{
  "n_layer": 15,
  "norm_eps": 1e-05,
  "rope_base": 10000.0,
  "lr": 0.000907,
  "lr_head": 0.00568,
  "dataset": "wikipedia_en"
}
MLP neurons of a small language model. Each row is named by its layer, matrix (gate and up: input weights; down: output weights) and neuron, and shows model dimensions 128-255. Each number is 500 + 50 x the weight over its row's rms, rounded and kept within 0 to 999. Numbers have three digits each. A neuron's up and down rows have the sign that makes its largest values positive.
After each neuron's rows is what it responds to, as a language model described it from the Wikipedia text at the highest values.

L8.gate456:401530621482473452555529511579515492493481545428448579525528486497501405499466505547559549456486473507438593512482438484515538412406550465391511515504506528484525398551474537476458489454584490381487532630441524497461481417598477604370429533479548527459545417504505467506502474496447457470542459547556569451537553449538570419477522469476487431531512520503472458438525485531505486517571
L8.up456:450602474533489543547580428542492427562482524502519553512541542573499466398540495580413485452569471443521467439404493550550479498530402464419464479518462520444524504479407415482592472491549576447501473451657465445511492479519464413524474534502514440553444506427438493511472493484562512402468552451592564520532419562447539568550611506420484404530478630552393542581592522482425470467573
L8.down456:589498447485535562514548473518499513501537414576555467402453447473419467506463509490528470527592540485543530539464525529378488596424544583456428458547471466528520557504478495492555494560497536570562567486458516501553417661492440446537379527506499528533515623481490517432530492517434537547469542509441479513562485479460563443477519383620476475514406520563459622452498543593501494654532
Word-piece continuations inside split words, strongest for "if" in sh-if-ts and man-if-est, also ing, ed, ile, ial, plus then.

L2.gate329:575464489428521515461477546471535432525502518526568502496414523438525567449425537460492523434493507551569467462468546513449557555545595550476486620527502508530580545530501496428565539469538515487571480508498541460531475459496483463475498512605566470559434523465474469506449559453512565560510572526577597581573509525482524508446524434513419459432447498561576485508491453518560507518556
L2.up329:476574539517607491533521557525556498532526494372611517473393493387505469472418486466533559439450473462480508377440529512546499455565444513449527563485496436505570449530417474550579383381604452402612487545525510498532506456467530446501330488525554456490549466509461454512520566479513502493479552521436562493516465573535547474474420404451583451468491540397507500505594379538507524543478
L2.down329:500500548564468444559557466531469532506485436478596427535553544505441532549520438499539502466458561500510508486572470555482511582439500492540532402461526524559490536448489528474447468607561401415493495549491513480489478543462485473445543446485582536452553407511451488546738530589488547508473488507469488588493575478529600507551484504456613500482604397448567511555465474570502512434476
Short word-internal pieces after an opening consonant piece, especially "rit" in critics, co-writers, gritty, Territory; also "ud", "if", "ink" (alludes, Haifa, Helsinki).

L11.gate260:530505479488459498537503496553571480542525485496515566559527546470458484537558401482531592528514493424455594535465437533466416507506482524552508574505494477573570448560433434481476548494567496539439512490363574368593561461512459460472553476486494403439435487524459427471516500563478581461558501466482512466451470554510546510538463610558584494429531489441530432478468450481505538489610
L11.up260:557455558502503524475551530489543547538451485507523504424551428548542587455493535541477457566474472522505461497484456534381438486416446421561456431470451428545547566505512566445481474479491519491460507558487578543481478496498551496494523496495491523474568437524526566549478475575467401448587569456585481544396531466550430474483489577492495486499455540515607485383523494539451445497570
L11.down260:523415517562525559510541539544506449561449561494512532561566527528543502426421455542510488471393503372381442524526477613481486449452568539523461408578465458521419472463496522396546591499512492473512581563481504486432450431496584424484500426501460477553552489523421560514352441582466539462402484575515486555619516470461486430463456517535485525499550492519530558481515478489504512517500
Word pieces and words right after a token ending in "s", such as the h in as|hlar, as|hore, res|huffle, or "well", "known", "based" after as/was/is.

L8.gate21:503462515443554540495387573513470522507521512508540494585464574314494435500557491491534506489507549491518515553477502461563542479514402442460477507471497576573538459427473428505464496408455497539561464468451504558519499467437594533556454504491458431512481514533528453442534499589582504496493538576480534456560407455541442488508580512447517502513517526418459556532544453600506455544484
L8.up21:443499475406490473485478498499589439511515477466528420437437393477493428474490501465502508424530503592525480581469515405552521587524419484542515446381554511502462369565425456555526550418522532539450486462576579539478517475511554474488460490526488522511424587489476460511464450532564485463466450521531526430519493432494555464496514474510442485455534494404450528543504466611431442502329
L8.down21:504488464524400474436605458457559517484540494447528494570505512462535509513550466486513586363451514500472451470419489473560540539499453457588531559430571489500558459519420484561486572580500518508425460526587527454502610566548547463476552551512554525489484515460501466481451500515553481481473545441528475527479551592415522601519447485508447489514518474478561555602501461582445440489392
Pronouns and relative words pointing back to something just mentioned, usually after a comma or sentence break: it, which, who, This, that.

L2.gate432:456501544482573589504421408537486471445476468442489548599559531561540463422524498468495534514435480454477356519497504502421569466552551525454504513561486448514537435445524502491463532479504564549449482447517548449533582483456498548519479457472482484609502417525513533501492418506486452421531434532466428522595445457518441549516493421396551613487452503488477468506546576478586452526524
L2.up432:497491516547602577535507472531502461493428491416545581521510490545483508465538485525497560468467436506423399517438401510343462445558499506411430473510467499552439479418493412400390549524437526510505561462520488426448523420439505525477463461460513440478459423542488520468483482497471471427488434526483417618591463428553511537490503404434535515497516591475489431508537558497556425517522
L2.down432:542495521478556539511533441516510487461471527434494511536574537537466461510496526472518460457438436512494380546418500546384500449493549545490461570489460472464345444463564450445438533501393520553514519468516529404482420426501493558456531465485451457539478401471425566556437452459442522421550421503492387521481495464522484525467538469436492539525488485519478470508492570518460488440494
The nouns boy and girl, even inside other words (boycotted, boyars, Girls), plus opening fragments of longer words like academ-, stud-, acc-, cust-.

L11.gate538:499513474380532437540521547541494454468539435485535439513566399569495495457462501547494528500522608509440494448471510545440592470471551526548587546460483475598520478393424450508417429543518553541455439488430516535518556463563556470480463447505482576491500511524461529481459544476365448486503496519559473503469485381518513502521492505597525442493489500384560416489528530417439481486477
L11.up538:465411429481484476485548521408521504494498413526510462527536441514559469435477538447506514453493441511489507509554516450569496537568471555440464643561411477541516512571472496553529452465540601478396533528537496476522551550462573428505543564563458506577511483456448499396466527463520487443556457495443450595494548456473420511530562599497575545532525501530466480455548465502473540531432
L11.down538:445561565506433502442538404462501598506550537503456470471543417525548490492585489486501476530524448518524459477532466525562469469474397542467401460609447526473556546485472445458457502453546516391406512485515459434409482585588436625568494486506616438543463467421550529443413476523533564466498485509515502552499525506490567552404539549547518576516489398409483543501466436577461553419451
Word-internal pieces, mostly "ed", inside names after a capital or first syllable (Al-Raed, Benedict, Caledonia), plus some -ed verb endings (stationed, attracted).

L8.gate365:447549547469502546435490569504455509403616522522573483490465433432457611550500455434548511519527534503528564518486479487497527583556434473550550540446510496485511468436490561461524424483460513434426536565427409540502429487546472506539542448525439470603527569546509537454640489526571537513507563578498526539553373595523491523514563499532543370526524401484503503468577569485513501522477
L8.up365:481528507580503516499499549518613460412493479414449386465561524554417466517506465545496497401537506587551423550505363464479453580460486521554517497356407499444491553538554546487440438602517491487523467528518528583528573445500515515457426489575500487582494534436539452481555520492476479450526448469416504577507536574450553512521473438483542381493520479501498496511472537435505590473577
L8.down365:497444559478473516525484490467524504483524499533424462469486587541414536434425557593527418495530490523447492412509495587509481517517513465517463523469556493516444482604351509492571518460536552488512499467435511449484522558497464585421485525554548507522463495492467443509327437486536484587512486531514456520443559546486544516469560483380508481495528501463500550557549491517570398511477
Word-final subword pieces that finish a word already fixed by its start, such as far-mer, exper-t, colon-ial, plus set phrases like United States.

L2.gate744:572540467499391449461440484509479466452563549449537483529473441506457529522448555492474490520470582565467472467506500528561569569500486517492501535460540506544594561441482418497486567499513436484504484480547532410545399502484512518523514501507649514487467551524535571468509515501478455468514606488487464490484459535371519567511496443495489502482395555507466544513430601511520423553466
L2.up744:548461596485533522538490440564521476533430559427426462565486519565501498532459518473568560462481467457492481458588516468506546536526517494473513531475476523480553615601376565559469485429489515511508465511497491443460503571535537581480489518466525524339456452433468542428482546450459545536450515496501449527575578496436600559513531480525469509466488498472510471544447522512384529501562
L2.down744:582512534578537474505448476547480428510489598375523527523498576548503431564462509496514501395501446499452460468498565519459589601564521498475538543464547517523655477594414579579500518434470509512563448414466462367472462561563493519550526538499500541404418420431457537431516518500429458528498495502524402529525488488508544465493537438571495547432492510431445494474449621612482482532542
Word-internal fragments af and if, as in Mafia, Deaf, Shafilea, shifts; more weakly word stems like remov- and function words like between, including.

L8.gate515:453423549589522602535496483479477483439457538539557451519441519574465518446495471500536579541484445469410445491542485548484566483497567549602475552558476498512435500523520562518489538458398511410501499444496502478517549618556489490441552500501501466553574457616461575457497488536532493431505484581497515525407456438514434550516506508626509537479425433502503452573537538518472416492524
L8.up515:466560581574516558537538508456609514511577459466452499477432640464473502499543525527483534550470534586494415451541566501547551531457547566513537486474506523498512635493546481467443581425455493457486469572610571563478451488497443482417476526541439549607421574540390536463429474530416454560439475429563457518434480436548546501571504464454505542471456546478486517521460447500485458490480
L8.down515:431535606533557472482432493433491538485499503523415511373530532438484559475522456506492413495475559502467393522355479486515451523474500431492523495557527591567523499525609478436476529557594526451515480475455503464495436521460453478443500569580490479538527594443498417481324542496432508538437513542531501595417419484476453530457571435573473535565595559515480475564498482516596428363490
Mostly the second piece of a word split after its first letter, as in f|ish, V|ice, B|ulgaria, m|orning, L|incoln; also plain nouns such as men, night, girl.

L11.gate264:434484494478511449473448478568555518481476525509447485583425541511380566420509517473485448494445539430542426537444423518542598484415547527542444474453566499470495538648455554513506458469460475436427517491491450469564475443448496619448504455408514493537455507592489510416528357471416497490518464472526562472465528474474554511561516477545495548561538565513485550379508406517512481547458
L11.up264:542426547499620492444601511532561499510583528444477485563472468530492482466493545428491487516483533479535496523539522520397584500451521533577553480602464507484488438474542376505614417481474554454497517520522507512581543539438466523448459517482497525472507426528480570500513477530551538574396457518533512479545395555500445474394526535522473555504336540443562443552424460557509498519534
L11.down264:434477508452616444515553556448533495487553526536465496550427464483461394461521478411547480421491545472584532549458488546580436633485462469561441476499444551467499429511584550402462418494547552438639478449440534482428450494496514491481525494646466570533562534533555503482627490429462509534495535486558528502582571518443522452584425477448422533548453509510499464572491552434394583540482
Relative pronouns and subject pronouns opening a clause about a just-named entity, usually before a verb: "which has", "It was", "who married".

L2.gate528:518505579508574409528476612557582509497507541483479461466567468455512502452485515564452461469562474542455381495463401449454526579542465392509406603502573472553472479557565431398526398431535596506496442502516624529544548473479519503499451499499488505464550483472471530516498534522476554463497548533447451624514518629473501411553504528526601466490495461531428519502582570555575518520562
L2.up528:383448578477589402520495600497517603470507576493455484498574453389491468423479548532486455472558418518519467543521368456432557542573437369545461543466541513555525492494509438491484374459530541484483408467452633522519575500506483499487449463466514485474538535476512538556513484553470553481480517564493470604494447625516443406475483448493527447471492498573477451491582521516542482514515
L2.down528:489526532491487518413620466510522508455518402475455414497586454517448511507557503463502434501507503536561456550469450498529524624512495499508465541509530447382404542523553487508557471524502595552443496448519551516541487478510450435542480467549483523554504515363507497502458521490539540511439607470485434506471594564424503507517510420431466492524511503513487558558512543531513467279460
Country, region, state and nationality names and adjectives such as American, Asian, Chinese and Texas, strongest after compass words like East Asian or North American.

L8.gate301:533406518473466465497463535503583444539435575558657562579436507529491583392381431551533497474625462539496500496503473561551560547452439471454505479489384591524550538426503470488540498479513506454461396506480443508572510586492489629432437583577598447559484454502472497521507441674544495458528484425418551499531452474527483459484497432451514447513483496386480497491461607498490421507538
L8.up301:521500461481486576496539496440505450500490417502467499475567522503557587425480515523590519471528492530473446515579464451482522455392516504444509466487462554547518537447455483548566444430534446480410460555573581507575516528473574496500391527554524493557526554478523484528445486527442375518494500470472499560436426416419503431501535519533496490547527529492530564503459533482558466511493
L8.down301:468505600467514490640443486483489518573478413402502486569499488608462534497501436553467573532529519435454552488538542550532519583496503403373513486541476498578496512532581459553501419620513555542531526573519521444541518474421547530451432471521530511490420494513569509558521415510479444504497442396440434423402522487533532507507505491577637498491503457509545569570506533471480488496524
Second or inner word pieces that continue a word already begun, especially -ed after result or regard, plus name fragments like Abra-ham, Al-ham-bra, Sar-ah.

L11.gate651:535434522547576460503578493516522461528502557550542537523484525509494503489552554523542488520488469383479500483480426475490478380502506457564510437539469467531576457491569481563520377595488525475398487489437563533545560606580464543489505590468564462394474425465497552558462524534568521506504473554547467542435431483520544447522438455452535564589493602562519466500578498466539544524510
L11.up651:528481531441467523430598571365472503566577483425510554561522511564512588563511593496509515522452492503443448478547493528611534532509513465533520507464398472552519370629472551495542468481449484479521526456426509467593548496473552494398537467489430487484447490589575483524504507473437476541548573470501496501500471477558508589546459540515489496415500502527602398451540487488502537486443
L11.down651:475363448452582438552420554522477523496504525498464548487580401421493526471541436488479459518468467559594523459494496480508574413521534457463479563577575478442494567419520496549454480537419502578500462547521519517511472539452493509493505476495479560486534540499509461512477584516445613493488546516498548431427426437493549445497593544550579577453428446587513456489436439494463415587481
Two groups: word pieces and field values in infobox-style lists (Species of fish, Prime mover, Area code), and commas joining clauses in prose.

L11.gate329:499490586542514494504513623482492482436554545561492490527392526516541464405476462455523509537464616358427383471466452516495447462488502468407480530484503457575511510472493458496514415520518444499543427519469438530480543484486529435471430496579541431419522499504513514522555429604451573478454603551452438546519506559594573579480495436503526437498450472488439568611491487484457451475507
L11.up329:449552494569536510459498521549502485517472483489517383461501410430418508389483440514490469543530534510474386529519502489549423544588473540443460547462527496578526512551489431590534464433505548582543416403369530462429518527499517451474454566434517525533520510507461515474515473499400547518592524592496517536439480510484547523563411540530499565614505446522473537573515455434409504523579
L11.down329:462583425539462484493538487466580568472494415462455377513552530485498496430419504444545501517557595433484429565490494454489422536520525544468473558439566459541510522624498522492512462426463618487486471453372647529449566523535436455528511530458454409434517530505435507468458496471493490457527503535458549463418517447516461534519490530504491479506535465548519497587480503490578434554468
Nationality or place adjectives opening a short descriptor of a person or thing, such as British actor, South African, Chinese; also famous, known, award-winning.